config.yaml
num_hidden_layers: 24
hidden_size: 256
num_attention_heads: 4
num_key_value_heads: 4
head_dim: 64
intermediate_size: 1536
vocab_size: 1024
hidden_act: "tanh_gelu"
norm: "layernorm"
norm_place: "pre"
norm_eps: 1e-06
positions: "rope"
rope_theta: 10000.0
rope_fraction: 0.5
qk_norm: false
attn_scale: 0.125
bias: "none"
tie_word_embeddings: false
parallel_block: true
init: "normal"
init_std_qkv: 0.0235
init_std_o: 0.0
init_std_up: 0.0235
init_std_down: 0.0
optimizer: "adam_variant"
learning_rate: 0.00138
lr_mult_up: 0.948
beta1: 0.9
beta2: 0.95
lr_head: 0.00605
max_grad_norm: 1.0
warmup_steps: 280
schedule: "wsd"
decay_fraction: 0.663
decay_shape: "pow"
final_lr_fraction: 0.0
batch_tokens: 131072
max_seq_len: 1024
doc_mask: true
train_tokens: 1481000000
max_steps: 11300
dataset: "wikipedia_en"
MLP neurons of a small language model. Each row is named by its layer, matrix (up: input weights) and neuron, and shows model dimensions 0-191. Each number is 500 + 25 x the weight over its row's rms, rounded and kept within 0 to 999. Numbers have three digits each.
Before each neuron's rows, "fires after" lists the tokens most often just before its 100 highest values on Wikipedia text that the model never trained on.

fires after: ",", "s", " in", " s"
L2.up1258:498519525513511498472534507493525507508523541511486500528511536504541486504495492507500505516510518535526523508526531525509479531474521517509616482519524544491512555519529531501496533533506499490504542548493519534519515525529490485536510529497528535508529514514498511488511513501527476522502532495513532504551534481537530519501515503481493521516535490523528537507521478493512535516503510529525519515512495496530485525525529482504509531520547507512473546492527483528496515493531532516516551478514513522551488495515501549512542496526531499516516531494498501511496513512485501515

fires after: " att", "t", " cont", "h", "eat", "ss"
L14.up943:489460535517485501453525548509512486517513519533504471482512501494487477498546509497533536495485555469513516486526542505470509508467513527485522512487497469495532488468502514486492501509555501494508440506499526470497517570497515499502506477478530480490481517501486483466519483530499518466488501531449462494494538522521545500527486519530546441491518504497473501469505505487498538476501494473467479470493492536522501481514512515505479493478538490494488502557505501457471542465490523491545522496513486447555484454512461445474526535520504541522527490486483514493478487468519489526

fires after: " f", " F", "ar", "on", " e", " comp"
L10.up279:481500523482522514511504538468495532544522530524496506542527529531522508498531551506530526535517530495517539544519505560529524500518527519502485526507506504552508526506540497525502532532489495541523560514488492524517495557521528524553550536510511493516559540516503516555538536521510528504528553507527521504507501512531512507507495569510504518538529502511541506520507494498513509525519510521520525508516508505516475503495538519506512517511545530518496496544488539514518514504504531518513487513526505536492505522511496498500480543544517515534535537517507511519497501537535517503

fires after: " f", "r", " al", "f", "s", "el"
L15.up1307:470517522506511524493503505492472534484538500475501545476517479472491493486502487494473440511482508497473510483473506522490534532530512530521475506497454528519504522504555472536483522479466421495491545524509489467479445461509465496513541501509495457515513507489497525513446477545473539473522454487499503485518505489548493483529499503476491489504498500516548505478513524513494498526505509479518483572499488476517527526496525542470464533506484534500500508486494507497534503546483518478545507460504485497535502455535522540438511503484467504508484444493477524504521491445502511500

fires after: "y", "og", "he", " sy", "m"
L15.up264:510480521504445508441521500461466515490503528523489485489515527495486478493502526489496494504524532511492532505476495472470459509509462510553524484486503482496495547452488490513454499467473499461453525484459464487520501487486493550514493499516499485506515472529498500508548530515481489520510491499496483467473512496539501561513497514495480515524520518503490526473450541540457470528534533534516482480476483501519469542511503467512485466488490515455522502497501495501513562465480502490527494503524484497507524442552497509478501501466505578461491527487515473478477500511506513489

fires after: "oot", "et", " St", "h", " al", "st"
L2.up1090:492479431490453490473474502475477467514508493501446483475541505499468500536488480491468440522472479484488505497497505493479464442475474513495491495510433514486478520493488447520466510534477468472491476481506473468488520469482537497471465474524483476499471475470490461448518478492472473472506493492483473499471509491492532491490448493506469534478499477493493504500487521491458506454501518485465468459492515508455495453523451469493494513472520464447531453499512532455485510481489461503490487482478498507464458474456483486495486492473499515488479513483506480539490487472473475490

fires after: " f", "t", " F", "if", " Le"
L10.up867:504444513502553530547505503461478520474530497519535501525496517486512486514506548496501518535497515491511487517502466531455467513494533512494530496528501473522521570479494490485520549500495489523531530505493482498546523527512509510524536484473519510500473535479507527524486524542533497506532495485542534499458495487502514518493515514494500514546516482505548500526531551465513540521506509511533528509501536536486519504519495514468524526530485493519536494496491548510510473499481490484543483533550464510487506489483517498511455532530490506533567502529548506548519482525518530540

fires after: " l", "f", " f", "a", "r", " c"
L10.up3:487497483490530510502504547483502527518505516525555511534518513497528501487485517475507529552494527492524505543515522523521521493533504512508504523528515487514539465543497522511513532501518485527548502526507519512519490543546519529528535507491503496490531520493540522561550507572540547485510556501556512512520511535509517486515513544535493523508510521532520497525498493504512491519537527524494512514504522495526512525516545529471504490567521547522542506519507508502486487531514539529518562500511507555486494511517510531518510509561526517516542522503527525514538530554536549529

fires after: "b", " r", " J", "h", "r", " B"
L10.up1124:498518569488479509504492514501498542511510519521479499511481497513492461451504482514481537475495503474474497509516481501503487483506500485496479533403467470479504483496537514477533491505500512543456480486501558439502487523483501518497506488553504497538447508477494463483443471536470505511440495495488494445546492534529450507520533486514492519519504509520505516474465522479470500517511474557488542528503489538542509509514493526490458550477485499482492536524470503510478512539527544488490446532515478505496455522561515465501524498495500517503486501493493492479473499468512492509

fires after: "oot", "if", " re", " Con", " of", "et"
L2.up849:466483444502468503495453480500453459499511485492444479483492491479464484472481461488473455495471476504472514496485483460468490487487517495499482494498491481477491502463495418502451486513479469517489486467502471484499482482476485521480475468525470471542484460464490497440484476463472445495490476481473456514462487509454488462479473500492511497475524528490492481486552473509496497448484487478459498473494495486466509492520455474475479492454513466441479487469484504493481488469453466503503499500461501495471478498493479475492497484442505470490489511474506478475482476479520490487

fires after: "ed", "ue", "ing", "est", "ced", "pl"
L15.up1374:455482505522439564497528503485490529455498531530490502531482543489495507499462488493491557498493463499485495442502517446495517491520506495473535513521502508491509496497510473479549494475488485517506553527488453516477493515483483497519509492473512460507572485493513533496496496491457476535483506492554509542524480520501489493528521508492483456445509493542496510426498491469497508506497494532513510495538461524549476522453503485487521497495523499479466531525488522531469499537517501536508495522491463524510498487498503494439494488504506514461521482482456482501498505472530525522

fires after: " F", "if", "r", "or", "ir"
L14.up1078:507499508508496494475511519498492516454525470486535519503474507520512483475484497440490499505521512492453463464498547461494510513545480497534519511507454476501536503536539537515522522466483532530470489523482531478468468447508502541475504487491481492522535515508516528471489558479529517518488522520514520462497548485446482516507513519530477449509501498514523523473526520526499469560486488511491518512497509509491508480483483492504473523519523493528508520442465478512533497492471512500522492482493512474524471502505507513441521501481489562517520487518516509522485474470496513512

fires after: " B", " wh", "b", " b", " Th", "B"
L14.up1377:470509546537517509515532502463487471480473504558495479466511532493457469457443468523484498477455506499477452507530525483514540496495447532487500496508438501489480448482524514519514519469489515524492512534493489452516484497479475492477538521485489486475476460494551524524490486531483552505512468512524507484529514546475521519530485535485515546472469511496494504482504520450463501523540473484480521529465510531495494501456474517473460511548454484490528489493501525493508526538521512515508490541513490500497461503522507525531543487550494515502469512541468526468537507459456501497

fires after: " f", "at", " be", "ot", "t", "e"
L10.up522:516506495533520510497506485494558539485498497517568530491533481481488483515496528524482501509553516522488502501510488560489510502518524516498555498491501515453525507487474481504486516550481483522558492454475459510502523555476498502521490493484528499503489502463506510537515489547516468508511490455510496456460489545469488535494469468512495534506461522489520517470512531515504523479526501492471486478445484521501517523499528540483487540526487488481513509518493521480493506472481502462555540532490521509508479494478491477509486498516499484526581481526514514537535517503505486554

fires after: " f", "av", " res", "h", "a", " Ch"
L10.up893:474492497485500511495498494476498512538535536459508534509507504522514483515493499472527497514544518482531518523510532521531521503539511467523500524525532518493528534517501490524491536493503501549503531495529486510500471513516516544529503477497487506493523482522532513536515527576541531517494593512529472507524504567530505494499542534520496508475506518503510489533531480488511524516520509504477488506508488522540447495537562534497482494518556520483504511512492530495500492556519548514466556513497516552525510538510509514481491510526553517472513520482497501508498475552519520511

fires after: ",", " |", "s", " p", " l"
L2.up771:499532499478500486510538545528475472516544513524506508508508538498501480505468485500497467507493519499514495490537533498501514524510493542504516499490488522477486512509511544513475507534504490500485481524496451510520497505474517528472497498492565473509531513514547493481510498518508447521522493502494491466511534489542551498511505548525503524490534511556528534529546500516516537500499523486551492484488496515530548545516563466490536509496491471460492515506461488581499525497511469483516545470542526523520523498470492494534505502526483524532495517488462493492490525507419541506

fires after: " f", " p", "P", "e", "em"
L10.up1282:503499530502530492503508511483471495512546530557476502523521489535512496537502540506514524519495543493516500531538504571501507522501534506512529517496494492523458525528491491504500540513522520532532521526499518494542521522505518542515535572487514501525545551514524551508504523515510536497520501474534520492528490530512506485498502559505496506509539461522500497521541523506501526500535514535570525536520528500501493513481518486476540519524541512546476518513490499527510506518532510524513505528492517512494518519555527482480514537548507518536509531500495511530490523544502542504

fires after: " a", " f", " A", " F", " al", "s"
L10.up1179:506544531524547486525507546505506522552521511518526501487508513511522522512512535508524496504492527513519512543522519522540542504540508545488532534522476510562497556506524500523512521519520537495527523503507499510496519541522512537506497538520532497527525527510528508520540505513505496509531502518540531504509515513495510509514505559500511522524526552503545529513480516528505498521524539512523511520510539522497552524513551498526502512542515532541526504530507513523517505527515535515562522518519514542497516502526493522511493545516510517516551517541520520505527509521496517524

fires after: " dis", " com", "om", "em", " time", "ath"
L15.up844:491514450491514518485511505477478474503483489590483531529471465520539491504493492508488523539464517479492494511467478472498554507524481483482504519498523494504507502531500489491513509497486498500512495527481481524499510523533519500525468420554536469507510472507502493463558511508509557537491513519507503495534482533454535526480554516513493509484478501485497519485522477523484541478497527534507478478536508520485455521521467494518502476476474528450540517515565519450481507522488471513512451505524486468476471480504528541485465484471473479512469518497482524522500503482510518517

fires after: "u", "c", "p", " M", " m", "ack"
L10.up957:523449484506470459528497481551486494496483480502482485503510479458484508506520509492472495500458486492460495462505441518465504469461501503486490496495469471503452505480482510474508498515503524497524493518491537479512488508451464461513493498487499517486462520513504510473485492443492491508479481492515520512497499492489512528502453487506465503474501450498509494460505526504494467433485473502506492479524531482494494488461465491500499490453483437530457524473491483476499433503477467467459447498513488480482505479503524464490494492503456459511489483474486467500488488449517497512

fires after: ",", " b", " in", "s"
L2.up1352:492550529498520452512534523528530517513503545500528550506534533497521495481494510530523527522519522541499508540536496505504534518480515496519539483476506539513554541506510549531491500512500529510504513534499502519494486498521513536510495517514539513509515542531512513549487506517558488483510503509522532490535518481553472513489507522525509506490527527503505539528516491516525553520492496504526523505522485488521480515462562539501529490490489534502530542524532513563520478490552509486502534499537514516519511514497505480503500493544515491522523547538487522491487482532540512487

fires after: "b", "l", "ab", "a", "r"
L15.up1424:483486471558492511499508517526470483513507501513518502496539453504531480479520513512460472480522458479550498490490487493535473508538490485497502497491454475509514474489510495510538503517471496541456488502462501503527497509457487483502555501516481550520483522472472566469472517516486481525484460492497492494507520523509471464527488488519469503532504478550524505483483506495480527509514486512488518507454488506498452520517473469552485545525486488472492447523533488530501505498429501502477503552523516543513471480520530512516519558467489538487486502507465488485476492460471512501

fires after: "ru", "o", " A", "un", "du", " r"
L2.up208:497566523508492491496515521502534529501535535507507480525532537525545509513514500527514515506509503517490510506536506501522499518484525532536611509493522528496497561501523489543500528538502506513507524536494490521510499519528544523529506539514503515511542523530523509486494515513523474515512492482506494500510514488557512518495493530508510505525551501516510537514520521514512515534520529520502521518497508517525510523526520522521498526527539490510492505483494493527547496505522524497530532499506513493519497521523488513506524512533538520531502519500509510509520539527499506529

fires after: "av", "a", " c", " le", "iam", "p"
L10.up66:480499507469505512496501533499503522517507506477508508538511491537537489469510520495515515498499511488518532534453535520490524511524482503508479551503513508491554449523509529560510511497516522534507486494512504528523501513532498532523526444512451556497494468508488480554531500535525496532506581517546507515488500522508513503479493515519498516479498543527488505530514464519571492513505519513497480520527465496543469509514514528524493527533514519516527471533485503485529536543501530530509516513512503545540531532522482515518520503522535507525504487457481497526469516521549522537

fires after: " b", " w", " m", "-", " p", "m"
L15.up901:486522491469472490504516497473520468503526475509425544504498505516502481487487476524474460483520468514519517453527469474494517479510465481467485510492480511468516470520534493449509494445513517490509481476505509491482461537488486532528538478486497540539513533486499525497487493547485473494498490494458506508531483496471531483525543495481534503492453454545496543471472542517494495514523487499479497510497516482521478480487522486561497545501487503511534497538509549464498497528504504476502503479518452510505482474466463527538484520503532528532516530533472495453483470450487500541

fires after: " G", "b", " k", " B", " b", "-"
L14.up1469:454472460488531477504521502481522511514499516482503514496490506513495466479494484503488485549523507466529515484478481489494499529490525462492505493495525463523484500493487530481491515473497527511549517493482477483448478543507459506492518468510516522514486506477514486463531450494482479435484511485495535492498481548527504566531526538485508502484457437478484514467499529482517506519544516511484510552464528550514504447532491493511516519497505519523524454539530535495519519512505489468494477497496469545522496513455502497489534556483483495457530495509459492503497506502514493514

fires after: "y", "m", "f", " al", " comp", " sy"
L15.up1137:499483473494457424477509512498460541455497477527510490515488511509500492511464457475484484473528507509480520458509450519528502511507527515546515538482523512529498516483491487506458502513479474523517496488466491528493504494504489508508512487543468439526476481496510487483502480482528550537514483499513488507522542504524482511559527498500496513502515515504506500492545543502444521505509515490475519493511525490503498509466534493493507508527478500453480474504481492537511499471482497505549475527554463474525511494532500484494470428463478506478466486487510504514495498521557506530

fires after: " or", "um", " Al", " h", " r", "amp"
L10.up1505:482545492502533487484496541520480487482506464491512507465488542500499498495501498499496452471530505509510525473549530427519466541498452509511506498499489545542499531494510473487512485465509501483498488497495467509464477472536507489501451531506484482492512478495546502534532484469492541515529475533444500523519496505530479427502544491484525523497484537518499493514464478460490507521496509479467500525460494513447502540500510491529488520521503508540503493522501494496498510562519520531529492493499521488498487512557492540506495482473488510467483518507463511467465472497463492436

fires after: ",", "20", ".", " ", ":", "19"
L2.up761:508546479502496486524483498537485473514528479506472556502556530471514513481506497496497484470511517527490497508528515458517490512498500558500521516537494530483497539477489470496471530526476472545510510479510486491505531489509525538462487519497494452542495449511518501492539491500484507542531537504494473545467515498510538503498547512553495517531546512505505501528492523521490526483521514496481519510521498501463568496494498527501520507505484472434505546490497488542522504536463453488557513489505516488498493522511511487493515513521520501506486515465504502490534485493542498533

fires after: " al", " d", " D", "ra", " Al", " A"
L15.up1202:468445474478531477466497521543496486528475525496496516538520469506506479484515496480472532514505492524527481521526508465486495526458529501481453478516466442543520507470497503486463479504531450468458510523490509470461483513513508470534529509527488451531483513510537500509496489474499500539485493489562501498507505524491542535517465492530502514515474450525489511505508506490525485529543476559482484484510530469485485521499485556481521526538529508499463514466525487496548525485490526499511510500467456574543453487499540515491528494494491484449496519475496491546471476463482499499

fires after: "en", "om", " M", " m", "ac", " dis"
L14.up631:468500515476462480494512517497496486469503539567491543545507488541469482472485528474480526550513522509506483514501453525530532475483509483504470528439533486541472465520486537474495530487466525520475494508483522495455482510473466506496451475508514508544511520466480493514513460486500481542478513497500509505493490529471496487492568536496485551483500479495511500512490521466478499477550515520509504535472512487470479509536528460548478496510486457541519495469544510490461489554502439472511501463489471521478460507511482537502508463505532485484491463511503494506492499494530545521

fires after: " University", "e", "ri", "y"
L14.up1159:502502519519527496503507464496505490474492539495471536525507516508469485485461508516465471509525548519518496521525465463530538514491496507525478521479497502516497512456478498474499506477519513512467515566445444500484507506496502492542468473521534488510511529464530477433541474483503503479428491506529500501509494480477505498479488489495514525440499556487477495528497492503493480497502555524485539477470481531497522512514492534489476479468485484447494508469519478507519503551477504466509457556499459507484485489513490482452497529485546488494468451492509517527505502505513519491

fires after: " ", " V", " l", " d", " D", " G"
L14.up837:495477541496476499470507526487495517502503535494419525527470503504432497474493534500484496480509497502532505502456538496531506503471486517497475511451471482522512478463548510497459500508544493540445476534485485492471530535491504484508482538514527509494484483458489463450517501494481480503487518515553473460472505526497487503521504499511550539485479502507512500482502501482539514511518509509500475468458508498509496545466453472469490494482471482512471500503505555528535504536521521496501515542517470510479471515517476519515550477505511499515514448489491484523509504460523502523

fires after: "ue", "oun", " res", "al", "ing", "a"
L14.up797:497450495520499532480527479526491502482513525527501489544505509533491488507511491465512468530530528497515461474524502499478494523552496476485518514555483513499504528496474501483474492499485499488488509487513521453492474483453508509553506512513535457468526472480566506509480507499452485554488500507483452545479511492493490481523480523430492504521485459499520534510503483485488495514500493505500475463497488484554513524474504503485486543512531526481484518498511563499440495523481488533535461507524465497493493481509474552495483479506464496476491560477483516501504501505531510466

fires after: ",", "it", " f", "ur", "y", " F"
L14.up421:433520492553444486454513531501437500482485511526494500460489476507509455510491508497526550495498514513531497515560515477498486520505504522501527509495478480548504551495549517463455485482503472489517516509508515497457457478509498485504524501472478477502520530488505505493535473427476487442499553493467514489469511506511487486518550513481510499518531468506492501468500508499463516511485459486474510499497517487522511461524515444528467517480507478484476484520504543519469533511447483474494469472515518507515500516490504470505492535514493500478471495478442469506494494522516559548

fires after: "im", "os", "ath", "on", "or", " J"
L15.up379:494486535522452477512498526502511488523523520539503513523495528490504473517511526547517514525555517517537513497508511465479516493501500477541484511525493472503519471475463522500510510514470532475449527553466504467508492513517519515467498499541489448497524543508458532473550501505478489493475479497474489498479507486505483476511465515519507465494521528492499521522506514528474463503479527551428517486496535467461497506529481504504518510466518530512494512494522518513490556493486477532480488510502516497504494455532519497521543497465510507479497486481479497546450479468533487489

fires after: " f", "b", " F", "f", "ab", "h"
L15.up1472:458457498495506489474510533468501464490523561573451483475533459474506427526495476510510482465488500485501485480507480508497525492519527471501455486467454512479532477500520507478454510497522480532496491556496487457549479549528492508504503508509515533516520496517508539514466539513422547496489492516495498467531504527495479541568467509491498490496533493478553537512462525476470518518523501473485526496517489458509479498539482472515475519519469488523501513501492495504488522441534503514530472523513462480507511488511517529520527497495482526515520521511470498484484470471486496532

fires after: " app", " M", "pp", "he", "p", " G"
L14.up629:476521489527463500489516511485480471454498524519495521503477544509492499449484473470490478460480503496508511464486533505556496508470441517495519515490532523470560494498515504534521495480489496489555501505459497490512475519505493538451492479505520459524482491514503546488465501465497491517474508508522516509521491502471520524510514509469503459503540451510528548542496482522462531498547484511482476529519484536504513487505498485456508522456501500490537467517489497480462510477489514500486443452518516518455496509481459498482538477485542546479495539507508501481515537491484564500

fires after: " A", ",", " a", "20", ":", " to"
L2.up846:491500474485448479498431514522482449555524525464487494490551501530510468498498470503497469482535484504523521507513496491456479508488489559479519531451508530485471527481485499492492558570488466524504518472518488510513516486505506572487494495497487444533505479490483492487530495495534453538520517484516467523517504504529515499487481529495507499534531515508538504505528495499465546463491506479486547452513493494520538517526482502521497525488516437454477517504493494519497510474468475472486537515496489504510509521483490478524497483514512515510517515501502496511524480459569512548

fires after: " ass", "ss", "f", "ist", "ut", " cont"
L15.up788:489496495526473524511516521504488498522486486509490488520524525446470457490534498488500510490488485479483475491510470486511537450488474476525461526484484495505483492498471516494535514529525481509454468521501485478498500542529514542478481476515466463510461471506486500472488495537503549505526501538460489492504498496502547523497457497535519494484496496516515490456504499472465512539480493492468478523485500527516502505492512528501474489520523520503484490516501509479474484485454544448552429497485493475510507454514460545483552440499491512502489539448509507493500491466531535543

fires after: " or", "r", " h", "n", "v", " M"
L10.up771:474522507510529488511497488536483511544542484460506500463465509476527480511499477540473506471491519490507520496516489517504527526446469503507536526515499510544488543506504499529530498521539509545457493486540497516473485495512493515525441517513484544527515527528561506538529513517509517530517521522471495514517522517542475440496555505503543500469540568502482499529494496518500455489528534515494487521526503520504509507532458501550504516486501508551504507528475543474519503547490533540523520496503508541530501532530467526520501496504525512468497514480480477498505494526497478482

fires after: "qu", " w", "th", "ent", "ir", " F"
L14.up215:493508500478490468448527525482482513513523517500483493485515521534489477521499486451495484485503546490486512503499515467491509480495494510453495493482482476474538518522507539479500475470492485557519498472468477513474467505513501502517500508533514472551530484484476507495490511509503524515477459489476504545523533491513504516465526569444515481492473465469495525440503540489478530551496495505482523484461536469532501472500480477476488515475503503488512533504517490494483477479442485496484468517495482511476515509508467567493507510489516533528499535545484472500544491465497540495

fires after: "ist", " j", "ill", "est", "et", "–"
L10.up1268:512463477518472496477502461512536503509488495491549552506554510487527537516515538536511522526507494519509517522476485519511509511506490529509513517494490505424525533484459523542494499513498508515518506513515526473511488499508512464494517528533523487477464472465502531501534506576518478446476535525549474503486487532509544552510526533586460523502487488520510503484532483534500520478506482510455512474545505506499505490557523557536487510516498472494503523472500467466521487503467488491439511495526510505509501522520495486480507505529466483502549490506522495518488516527507530543

fires after: "p", "oun", "ov", "ip", "he", "um"
L14.up652:470492501531483507516507494479501474494499544530510507503486539491510481486505521528539481482504460474554499468523498502506553497518456518482496509495508517450534530498569522458458488508464489518561494466470509472530476513472447522496515525500513482534478527515519512514493480483494490554519515498496554499506503499520460444535534488475562540473493548488513522495474507511444501504454478479498484569487495542481552494468494499482496535493529523509534498542510472500527481467510476500522509482504464470496486496504472531499494509477487523491455498514490489524443524544521511516

fires after: "t", "at", "f", "al", " c", " Aust"
L10.up995:505497517504528520505508526481534521496516521513546521535519515496532498514501532509514516524517528530525515541530507528548509530512513518513547519539511501523535544520499513509505513509526499531543526509505504494512491545535544516520513551498535496524526525489540540546522526561528528485525542505534492503502508534523506538505521538524523499536507525516526506524520524491513503520517528522506517512510500534521520523552543522493500533561518554530556518518502522492499509541511527513514522509509525548484506522511488525521490513548509529527540524546541534539522534538508522524

fires after: "p", " b", "g", "b", "s", "t"
L15.up773:441490478494469478497523463469496447531464494485497513489492517466472481508562453547492518500538471501505519523479486516490539504518483502517510494511495475488506447515523557488493468450469495532544502523482467499522470497499477546460520492500543541506471512514491506489501508484507462494494471488476527465534539484508539525528532513476534489534491487517515506496494521498527528497450562532537506496489539467494479492489491535512503537512472472470522482538540505515537516510493512471467512498473467504506488470480468500492478518482500505439489520513474489506485524491504499547

fires after: " w", " W", " l", "ab", "w", "ast"
L15.up1100:509531510492490508513514521505501432490492560511499468495532520492501463465493504517486481514500454496548496482485494520483502519557501586530442529476471483506492481531525498457524464517514487527486536500510544491541485454453494494492542450452502501502492501452547555509477494473486520551472473457484505451475518493476512466509521558511537460505508496517506553442503506470518533529494491499515547537501534502529507501534506525478509551498473501492533516457478522527462528509505494513521503510532475483482489493497489515470496498496492519498519512481458491453476525493496468499

fires after: "–", " L", " b", "20", " l", " d"
L15.up875:446458509460468471480517518532518463486457485527484503518515533481485528486481473445501457432554477486549490478477518479485521479484489515464519500468507517542561487512491489456471490498481520532500482462493511480518501480488483511499506489534507488512489521471499512497486526479489507507470516517496488445505510519506498528536516519466527513428484521515494492507482539519522519502530437491487526519474529506536491503477476537506514565465473472530500484503466530492510521491511499486474459500512499512539498496518489520507525531456503486465478482489488501479520453452542490528

fires after: " m", "il", " P", "p", "m", " M"
L10.up1375:495472465487456443494493462532492468462467488495473493482485490500466477487463464480483477493490479469476478469482466442483489477470474468493504489509476484466486470470467492490496499472474493480478471498509502493484453480484452488477462485505490503490452470500469485460451487473490466495468516505471501509476505494481486507496466477509479453459483519486488488486471489486496504463482472494486485484499494472492490475493498477485491479470472447476469490476497481510491476497477472469477485486490487433495504481463500468500488446438481474475466455477490467474479449444501483503

fires after: " ", " the", " l", " p"
L2.up1267:491537518504478488514476523477484498505555491490510469467560497499473499494520498515490444465509490505473524499537503477468476512480545541507496506510494496492465497513511509497511474528513521497490489481526429504529491466511521539500517508485542458513464546501522518470512468515499485504504491492461514492497496511512465500497504522546514540502520500541544515502503476508511516496508472493530497493506492492509539494512549507469502545516557480541494512513499516493518464481548477457536524491499476501501489488521508450499474508512519474521545543486470494497511520489485514473

fires after: "20", "it", " f", "m", "her", "f"
L15.up910:499482474518469477530535528514485536486504476554507493476514462480498484508474490525490515487496511524502468511506490422442535529525500476516443501472477512517497534505481510484457502486482504490486506483518486502494423463484510516525530468484515457532506553514482504509449493482484514474509518500445492510490506503514444508506525499487510486488532512536511484474479518492518519483506513543556496487514491481491468481482554500457484532489512500460518517555495494497508518582479520482503521515510483525484479503539508522487508484492518517510528539487471498499525488498537564538

fires after: " rel", "ist", "or", "r", "el"
L15.up1468:500495467529515547507522494511486503524482492522470495532491505504490509513473492498488464514493477517490460500489516464490499530509490454515482497508468478491479512469529513524548500493480466538474496500476515517457484511505489490507542492506477456488523544460516492452528499524523524497482496528506463484515481490500506560495553531471528495496528553485472496487475515504496522482507557533456503451517567491535470516521455509496494488496502530478453508520499491507471517555493450460491487494489519515517500476550480531516446484471480484485515518493470488509499525454487537523

fires after: ".", " cont", "n", "f", "ar", " gr"
L15.up501:505458515506543484496519494463468516547541549513476473542513555462462478478515512495523512513491522479490510482490429469488524490510490516538493520513496498525496488486500500504523496476513503498494507530470442530510492514460494521461496474475464512500540503465527480515532469537481543495515516498541474497516503505515496502497498532488540450442490562514477486487505509510486483510501500508460486508424486515519529493476510487494502475510498547485506474494485477509485530471463480537501509478541496508507521507473523515515521481540509496527457497472511485510502505471484545533

fires after: "av", "r", " w", "o", " A"
L10.up427:499548533511495523494506531525519541524523512510504518512500520550530514509538537541523502491503526498528524542520533540530513524515507510519511545501518531543512508544509514512517509522515530544520524509520498513527520553545504541536529516523526496508519523541486525531563531516512516533534535523529492510524504532533521528514530554511519526516523533505506543526505507515526505520543536517503512509519516522528509510514542511517500522534517536569508517525497519507515523543511522539506515523530528553532510538517504506520527515539537538519507518509497512517514517534533528488

fires after: " f", " F", "em", "g", "l", "iv"
L10.up1474:501496516515524492529508510519513506548535523515524522519500536515530496510556536506521528540482514507503528554515477527523507518511510514490493507494501502533500523521512516488502544519506515543530537510517525511555508551514511515521528539487504497522516521523528513563515556519531520516520532522536519515531517518543538498500489607542484515517532528521503525520515530490512512499525521508530526503524534504514513504519539507524534505511549518550506516494486531498510479493529511511488495507526492538486540514532532491492505555533483482510513516520520501528510510538527547516

fires after: "or", "et", "and", "on", "ar", "d"
L14.up607:484492498520510508468528516462486482501578521511487520529477504494524503488507537457529501553539564440482512459524506497496480486475491490492498501513497446491493478464531505528483492508525498513446492488460469516484528498441520565538487488538491528515513493510521478488495494504477456518493530555508511507465497494526525505503481497517546459498460512517512519498534519531477535487492535540455502472502486499506486508517519499474507514478500523482447514495528468510498502476499510519485473508511508494459487504467516500440504448532475478452516511477502477547501509465566508470

fires after: " sy", " g", "y", "l", " f", " again"
L15.up220:517511519538457517451504517480483528473518531490508528518521515457512468466488484516497460508522525512515490474503476471487522493492547504503488495522466495512538510465528473518441464509517475508477492490465463473475497484504512448525482528516441463514523443498517523501569475481507511528507533504514518525554535504486489527519467511462474459473440501482559503467481516477508503516544520502484486524499529516523511498446489522499529512500510527501464489504485500547473485456499508508523504531495471466464487517528487485469512450488471504473451489505512514485522499518503510532

fires after: "r", "on", "i", "re", "l", "el"
L14.up213:474501493507535508471501542499486470555465508484489501469502528530490482468536509485481516479538509524466496511492485502480490519506538515494463478516525485554502526450507487525502507521476460501455478531503525508476466485478491524529461477490535445490528519492508471492515526472456507476488551526493476475530525490514503537519505476522533528480542509508508488494452533473479458484493513528473506498536529453510524490522480532480549495514523487488463529511525502492510537509500496534465491492535497523519496492534476544458530477497489508495500469489522493481498543495522507458

fires after: " w", " W", "-", " n"
L15.up463:502525501508500529463501549479488507518492538518441505532521489515489466485499484500493494488536489504523510495497504496481478507510472527522482505508474525487533529460507494492517472473433485568520516541500464487518524493467502547502536471457467562513545504491525509472482524474539501538507498464497467513503496484512524523549527479506584476498487468488509547484509487503520475483544460476539567515495505512496460504465449516508499469485542488528531524511501541520504495482492550511506499478485450472518506495465472494518517510489492534496490472473474465438483496486527469504